config.yaml
num_hidden_layers: 8
hidden_size: 640
num_attention_heads: 5
num_key_value_heads: 5
head_dim: 128
intermediate_size: 2560
vocab_size: 32768
hidden_act: "tanh_gelu"
norm: "layernorm"
norm_place: "pre"
norm_eps: 1e-06
positions: "learned+rope"
rope_theta: 10000.0
rope_fraction: 0.5
qk_norm: false
attn_scale: 0.0884
bias: "none"
tie_word_embeddings: false
parallel_block: true
init: "uniform"
init_std_qkv: 0.0222
init_std_o: 0.0222
init_std_up: 0.0222
init_std_down: 0.0111
optimizer: "muon"
learning_rate: 0.00782
lr_mult_qkv: 0.4
lr_mult_o: 2.0
beta1: 0.95
lr_head: 0.00502
max_grad_norm: 1.0
warmup_steps: 200
schedule: "cos"
final_lr_fraction: 0.03
batch_tokens: 131072
max_seq_len: 1024
doc_mask: true
z_loss: 0.0001
train_tokens: 1360000000
max_steps: 10376
dataset: "wikipedia_en"
MLP neurons of a small language model. Each row is named by its layer, matrix (up: input weights) and neuron, and shows model dimensions 229-356. Each number is 128 + 32 x the weight over its row's rms, rounded and kept within 0 to 255. Numbers have three digits each.
A block is one neuron, or neurons of one layer that tend to fire together. Before each block is what it responds to, as a language model described it from the Wikipedia text at the highest values.

Verbs and prepositions that take a clause or object about knowledge, feeling or reporting, such as acknowledges, thinks, finds, determine, reported, and focused on, knowledge of.
L2.up107:140099125062143129111184158124135150177098133143155127168110151149101156132075119163149160165140099122155147117134140108101175111060145155105161141153086177116131145148113135151133152134136159127135133156110072138103083186167182120153104075119081137169129124139110090100157131067101126071102086152180112136079111104132104139094163131118157132097118152125190114046171168136153127096078
L2.up722:129106106133076096093173139162167101149165137100114149178148145173155105113113118108142169147146130068100144113063153147142104137132087107117206134134092108131102096158142083087111119196087097107137169112092120085067158168158122099074115121105127120030141156159121067078190112113096144121173119154160139033139109144134148158115143135094065095124058131124168206124106149155114119090107
L2.up899:101165132110083148086144124139108134155096152149064127104156131151113137111099113093129066145176128155087148108138150078147119149138092152095164176178095147141119081122177126113100097156107070105087160112099120173134118128146197121073126111134116145126080142089158104137147171142143128094122088109130139105149118094140067107121193105102167156100170153084165104134119165113074134131115
L2.up2004:122160192147099117066119168218122132138107144138105128104195077139143126148160107149209181153102155128115127116101154084177099205109146151093142125144104100151151133093171132122100119144126076094164094110103116117094177134113088102160116166130125111112148124159040107123158131123132156093134100154174134117148115104125135175135080138129160142101118122087177152120145086146094119134151

Decimal points and thousands commas splitting numbers in table cells (election percentages, climate data, attendance), e.g. 28.9, 156,459; occasional word pieces.
L2.up360:106154145093159130137145189177121172088100174140115194187141164173197111120109158093136145035181094185091107151114135133128137112164123143145107147142177136107158079133118106118058104143122136094078137087130121130174103151148119125116086112105131155160126098105126089095123137105175117112114135145144114152182134157160106178050156095087168109114070120160152066154077082177104107115129
L2.up959:140106104084106123042133122169068086071155145156126093181093110128110148169135161125144132136089119122121152067141072093185157115128139112149170094099081135147130099162134164106170134118124137121141154118181102176111120102171108128115118078175144208093104122122205188205135138096112087171189056119138149120138117072055138145132129089134125089120085122132149178111111115136147118130101
L2.up1011:179108164125166127097145098137171102107106119081127156133173133146179126088161139163091142155154117129102122139113067118144151141165119103138119161048166139138116130144068132171110086187109108140150128080123145163152137121144161107159131142170097142144126133147132122137177138126152093154110183205144115144201138127119165179100144128113109128169068170101144121115159100115104150139089
L2.up1885:158125149159195116115116177165137109093168096144134131153161140113149067150214220118177138097110131081134099141118085134228103106158161190045108130112101093130149060176126109087107111157131120064148143186130143116106182096096103120174135130144083173098145116148126121158129158157141136159121174125132111185099122114145085112062115148137147130115157129113162167130124088093149082141090

Words in music chart tables and release prose, such as positions, Singles, and chart in "topped the Billboard Reggae Albums chart", plus table pipes.
L2.up573:152149098117102142121126101076101121122138144153114066156123118154075188083122127068118105137123172097169103169160155104182107098105082138140135172153168100127121125058112130184140200105109183162072106088094117158112162103107134099134126105201149133086117134097108124065101122124153200116130166134125179137122145152142158139140124085117112081165103160185059168110125119140097178112120
L2.up1048:087110114125137130066158128184167134112160170100141120073138111157155132090170136189115155112150155091112101139176169157197163128142176175079136138119155142145118157102138067105107078067057078127133111073130147145153112193164105151121096059136169159119111179177144128161134166119128154153123174139158147150094117150092154136107125128173124141144188142161104137225133153154128110201066
L2.up1519:166106053088023074082073098138152100127109118157068106146155081176118126115127175119121135107200120094150116096094170141134102070125162092146153097162147153126177113148133110086092177121153133125083146104140112137123159125178108092144120114130167112111102180117130137153137180104149100131148098161132153155109136183154140158166196154153080084191135116165112157139149171184086132157160
L2.up1678:161066080111077121111130159149124170100131110149162151132154123162117136107161137161098134087183084056095103117111156171151072086193118116088130115109112124131148104157135146129059107073134089076066113138122131115090103116162126163146121125161119150154120144153115130140156097124173137095099151132075112108090141156211156120161112135107083105218181148186177179126094212144057145168169

Decimal points (sometimes thousands commas or degree signs) inside numbers in tables and statistics, e.g. 9.3%, 63.76, 1,201, 94°10′.
L3.up172:121118176144119153121123083046138108101175148084040144120099134067165087114132123140100182107188170120193122113125085125155121098191128158128159134116123127130158151143085174116161081128152087119114165155143133117102125121111187070153162160162145109079087148129122140137097119165147153163126154163108113102112049173144167105125131114123167116068119069150150134178104130151135159124151
L3.up239:104096170083158106071150084144168101101159122135111120114199127127110122082126122172086078101151127163138128076112114142098166102100120148126151104105181119110154049159053114141111104152137125111142093110078129096157131127126133160115148175144184114133114147138105129102121103105110176065081094155118138093147078154139138126130141146113110144171195150162145124175133171140112092130113
L3.up248:087130158119089188097129147189137133077146137158200103138134103130155149109065085124131107108102125158143168145156049115130123033094096207112093170088164071130165151117086086100107142107127099160172094110135119117140148080071131101108124115091162137134115087093088145171049153143078176141068152135145090143081119114147178115098203170133114079137104148161107173135093105153137151116134
L3.up337:153100150188098144119074152196111091133161131143101162160157140083170177123159106107119142081137104093092119119182064125094127149156084093103157146071131132129154092174157150083111134136137127097150124096062123138071156090121173182133162094180074114089115140124146169106154128122101171116124119133111127147067118151176124093081073144088163130037129123092108109121139213111130164128162
L3.up568:091108093092116101098098150140096136104111150138113120139117160091095081091088136122154165123209124143157093140127086143058146180127133115163084124046129176074169121136186158106115101203119161101106097110143194115140187124140146130123085133112188154113189168123127123181171159128171142126141138149151079128123094136138101126138122073196114107149129169041149176103129123078177154103126
L3.up695:193121118120075159112150112120126116110097120121188173131152128095160153140174156137085137157103158146139101108121028093104119153138119129130080159141074098193097133153145176095173165146163095105082148133095116063149120106164151116236059095119119136110107105093105162105108131122156144075157135186081122134136094161087131145124099153140098117107105108131167156123084106150131147124114
L3.up2030:157161145089126156173164143146069116160131146160112095125107119092115132186175092121160038125140066115105176157062095131170219131154148134112118155143171141133122097167084124135125131147131072091139113133113100158132126135167099119143161166150087160105129128131103125112135140122067105137162191130161147142088080095075174138099157160119149182173178095145135186117135083136138151145078
L3.up2159:070143117085104163066116040201090085083133132143127142125136078123178127083174079088122122105178155117137152122090089154071151127097128117138182141178075154120145136148141142086104133118147128120072079099117118202092115108133150131153112139137170123115124125188075169050148146074133104122147060171090091113141104170102180168125108156099150115147075101186139160107138156113103118152161

Commas and decimal points inside multi-digit numbers, right after the leading digits, mostly in tables and infoboxes, as in 31,275 and 26.2.
L4.up1917:125090113127116123103090129126113155108096119143126145116133139076149143149132150187090122116102122086145099098125045100130129101119134132090107106101173131046141083103136131113201114131118092087118111090141111109177136154116113125161083194141136141148122065114148144114054147122141103110094122144147075159139086138132170082101132169112142166069095162162172147107138190052127109122104
L4.up2025:168126147128148132125067101158102170139118076138085129098081187108156085160127116146131086086117134183110109176117098121166169116098138116128157137068124130139183035151121117109144120140111123040116134147097119115111126105140146113117098167152088169175156147106103078133076141141082122107149112080165156146097162091151116121148075119098143131123133070123216118085120127086063093161123

Closing parentheses and closing quotation marks that end a name, title or aside, often in chart or discography tables, e.g. (Billboard), "Together".
L3.up800:118158156109134194133083092117164159112121142076118048069139171088119143084125112154125109089135162125124155164136148170133134163101145108125076119111100149159168071114087136198109188146147135134075131102147173121084098101155190116117132144138105127121140195126164117099124111144158131129157096139149152119141079182071143039181106173116053135157175116149140200095102129148133105121142
L3.up1343:136143143117174164098096142108089135100190162137089178161106117141112195162170121125148107103119193127108163084139119130084123091082130153109157156130224139094122151206150140135165105100133124072145203131126144122097155150131095136101070172119061160112148123148126052100153161108118122117130135123156124151142110158124107099138132148177137163085156124146134183120162143123168125166094
L3.up1409:144121112117173070162167123174156152142136116139108131122086098089052083068183118136171135089123142093149088082135152159111116184109125130161167125172096145068122125197090122114096130136092080087111089097094146157148161118111088173131070095150112173130169176133157111161139188125089084142145140126143070157137114131120111128185143155140041110182180116093121154181160158154115118144102
L3.up1791:092177096161100091132162128064079169124120137135162159111141167113099097138122094125103126125103102135174158138113105106166133144139115171145104078161111069121157182122122135113094085046098122066073107087117160098144127128063114119129149074124118104120124133077146134175107166116191150152091140131152094174159170113116110101169113149095145133132076083156153092085148187154155137156123
L3.up2172:097090176115098077107123114148143098069094172100068164100130093148125184129180136166199127089119149150107133081096158136148088167103135171102169122105120124136123156127150194108109161159115087147143139084166142112169147103178138154165153162096080155103130157165141147142099134107183062077119172109135141092076140103051122133187098123110084154107176080126132114126175139096152085108107
L3.up2264:103099112065099122141181117079101140202123142174151113083112114177135169125161134170099092106138120093065148098149123129097149070149110138127115125169127127156187109139103089158085110149161131148144112124112124163148157173084142148135137070107089140138103111166111130128113116132092160132097161155153090186060162170120095117147157119169096155163181136172204095187167079136065108133149
L3.up2275:094156130119085104175093136141064151116140120156119120137144084091173101067125096172116163084147036134152133090124079147155105155163131100149105106158146150148185104128126118103124142082126126138105107100151119097118119140128117187129144114156110142151062138085134141199099111127136097106108138115124108166132105106206053100170122127171088110130095080080108150155144139083182072091056
L3.up2323:124128088085125195061118141102095144121151076147168094127183056133118106135126219158118121122139166097126171069142147156111075147212155113130182131145126111154127114119193121157106142088100141074090146133133127170160085126123105146184113134123161168168122129117106131203167133167150128091154132173114137137107119125165138110122099213148083146126136118063114148164136172149078121151130

Closing quotation marks ending a quoted title or term, e.g. "Borderline", "Classic", often in tables, plus closing parentheses, e.g. (Maharashtra), and occasional "States" after "United".
L4.up1121:160194058124108151109142143086130152114153163163193138076164099147129126165086127134123136098150185109125148141118164119140060159117161099121083121102155139113120165147077131106149111136080098112137106118100142163139120032120147161093167108165164119130159143065157176115124141116084136122091117173067168127064127108111168169132157094134116140160123104094125125186155187147137088113186
L4.up1791:142145094092125118081158113186142151144154131129162150164108170127050198093163103127119142144090084145097179092107181082178146106129101074120115135145112151092108104114124120147090113138163150149098114081148112099123130125106132171140195073076145131079135141128143144104141106130153119130121131124158150146147078124171104076160090194099106127109099147149124069160127170121198058138074

Words for someone's reaction, feeling or attitude in narrative or commentary, such as exclaimed, admitted, feels, angry, mindful, restless; also opening quote marks and hedges like kind of, sort of.
L4.up721:153157087132165159136142163118131106199186151143160119147116123136163092089139180181102153123158134158168146109081123068107080164114109094167130153087174130111142106134157140176080147123125134100153102141174147082171125175113162135133098148148131149178139091091149061103171120089079113116149143100127156098139109081148161149119114074209171126055056140134126156122151176140116114138069
L4.up2035:184134109105181122102145237109127140103106073120151117093089104140097165124078127112113141132149165131167146126106124119116137150134070099140083176131182148164108123128080092146146062117107068081091134153152108140100087077166141136099128095159125171112128125167195084143122150129134129115166081099085161133137186107081124128183173090144147197115109129198146191147109171189127077110100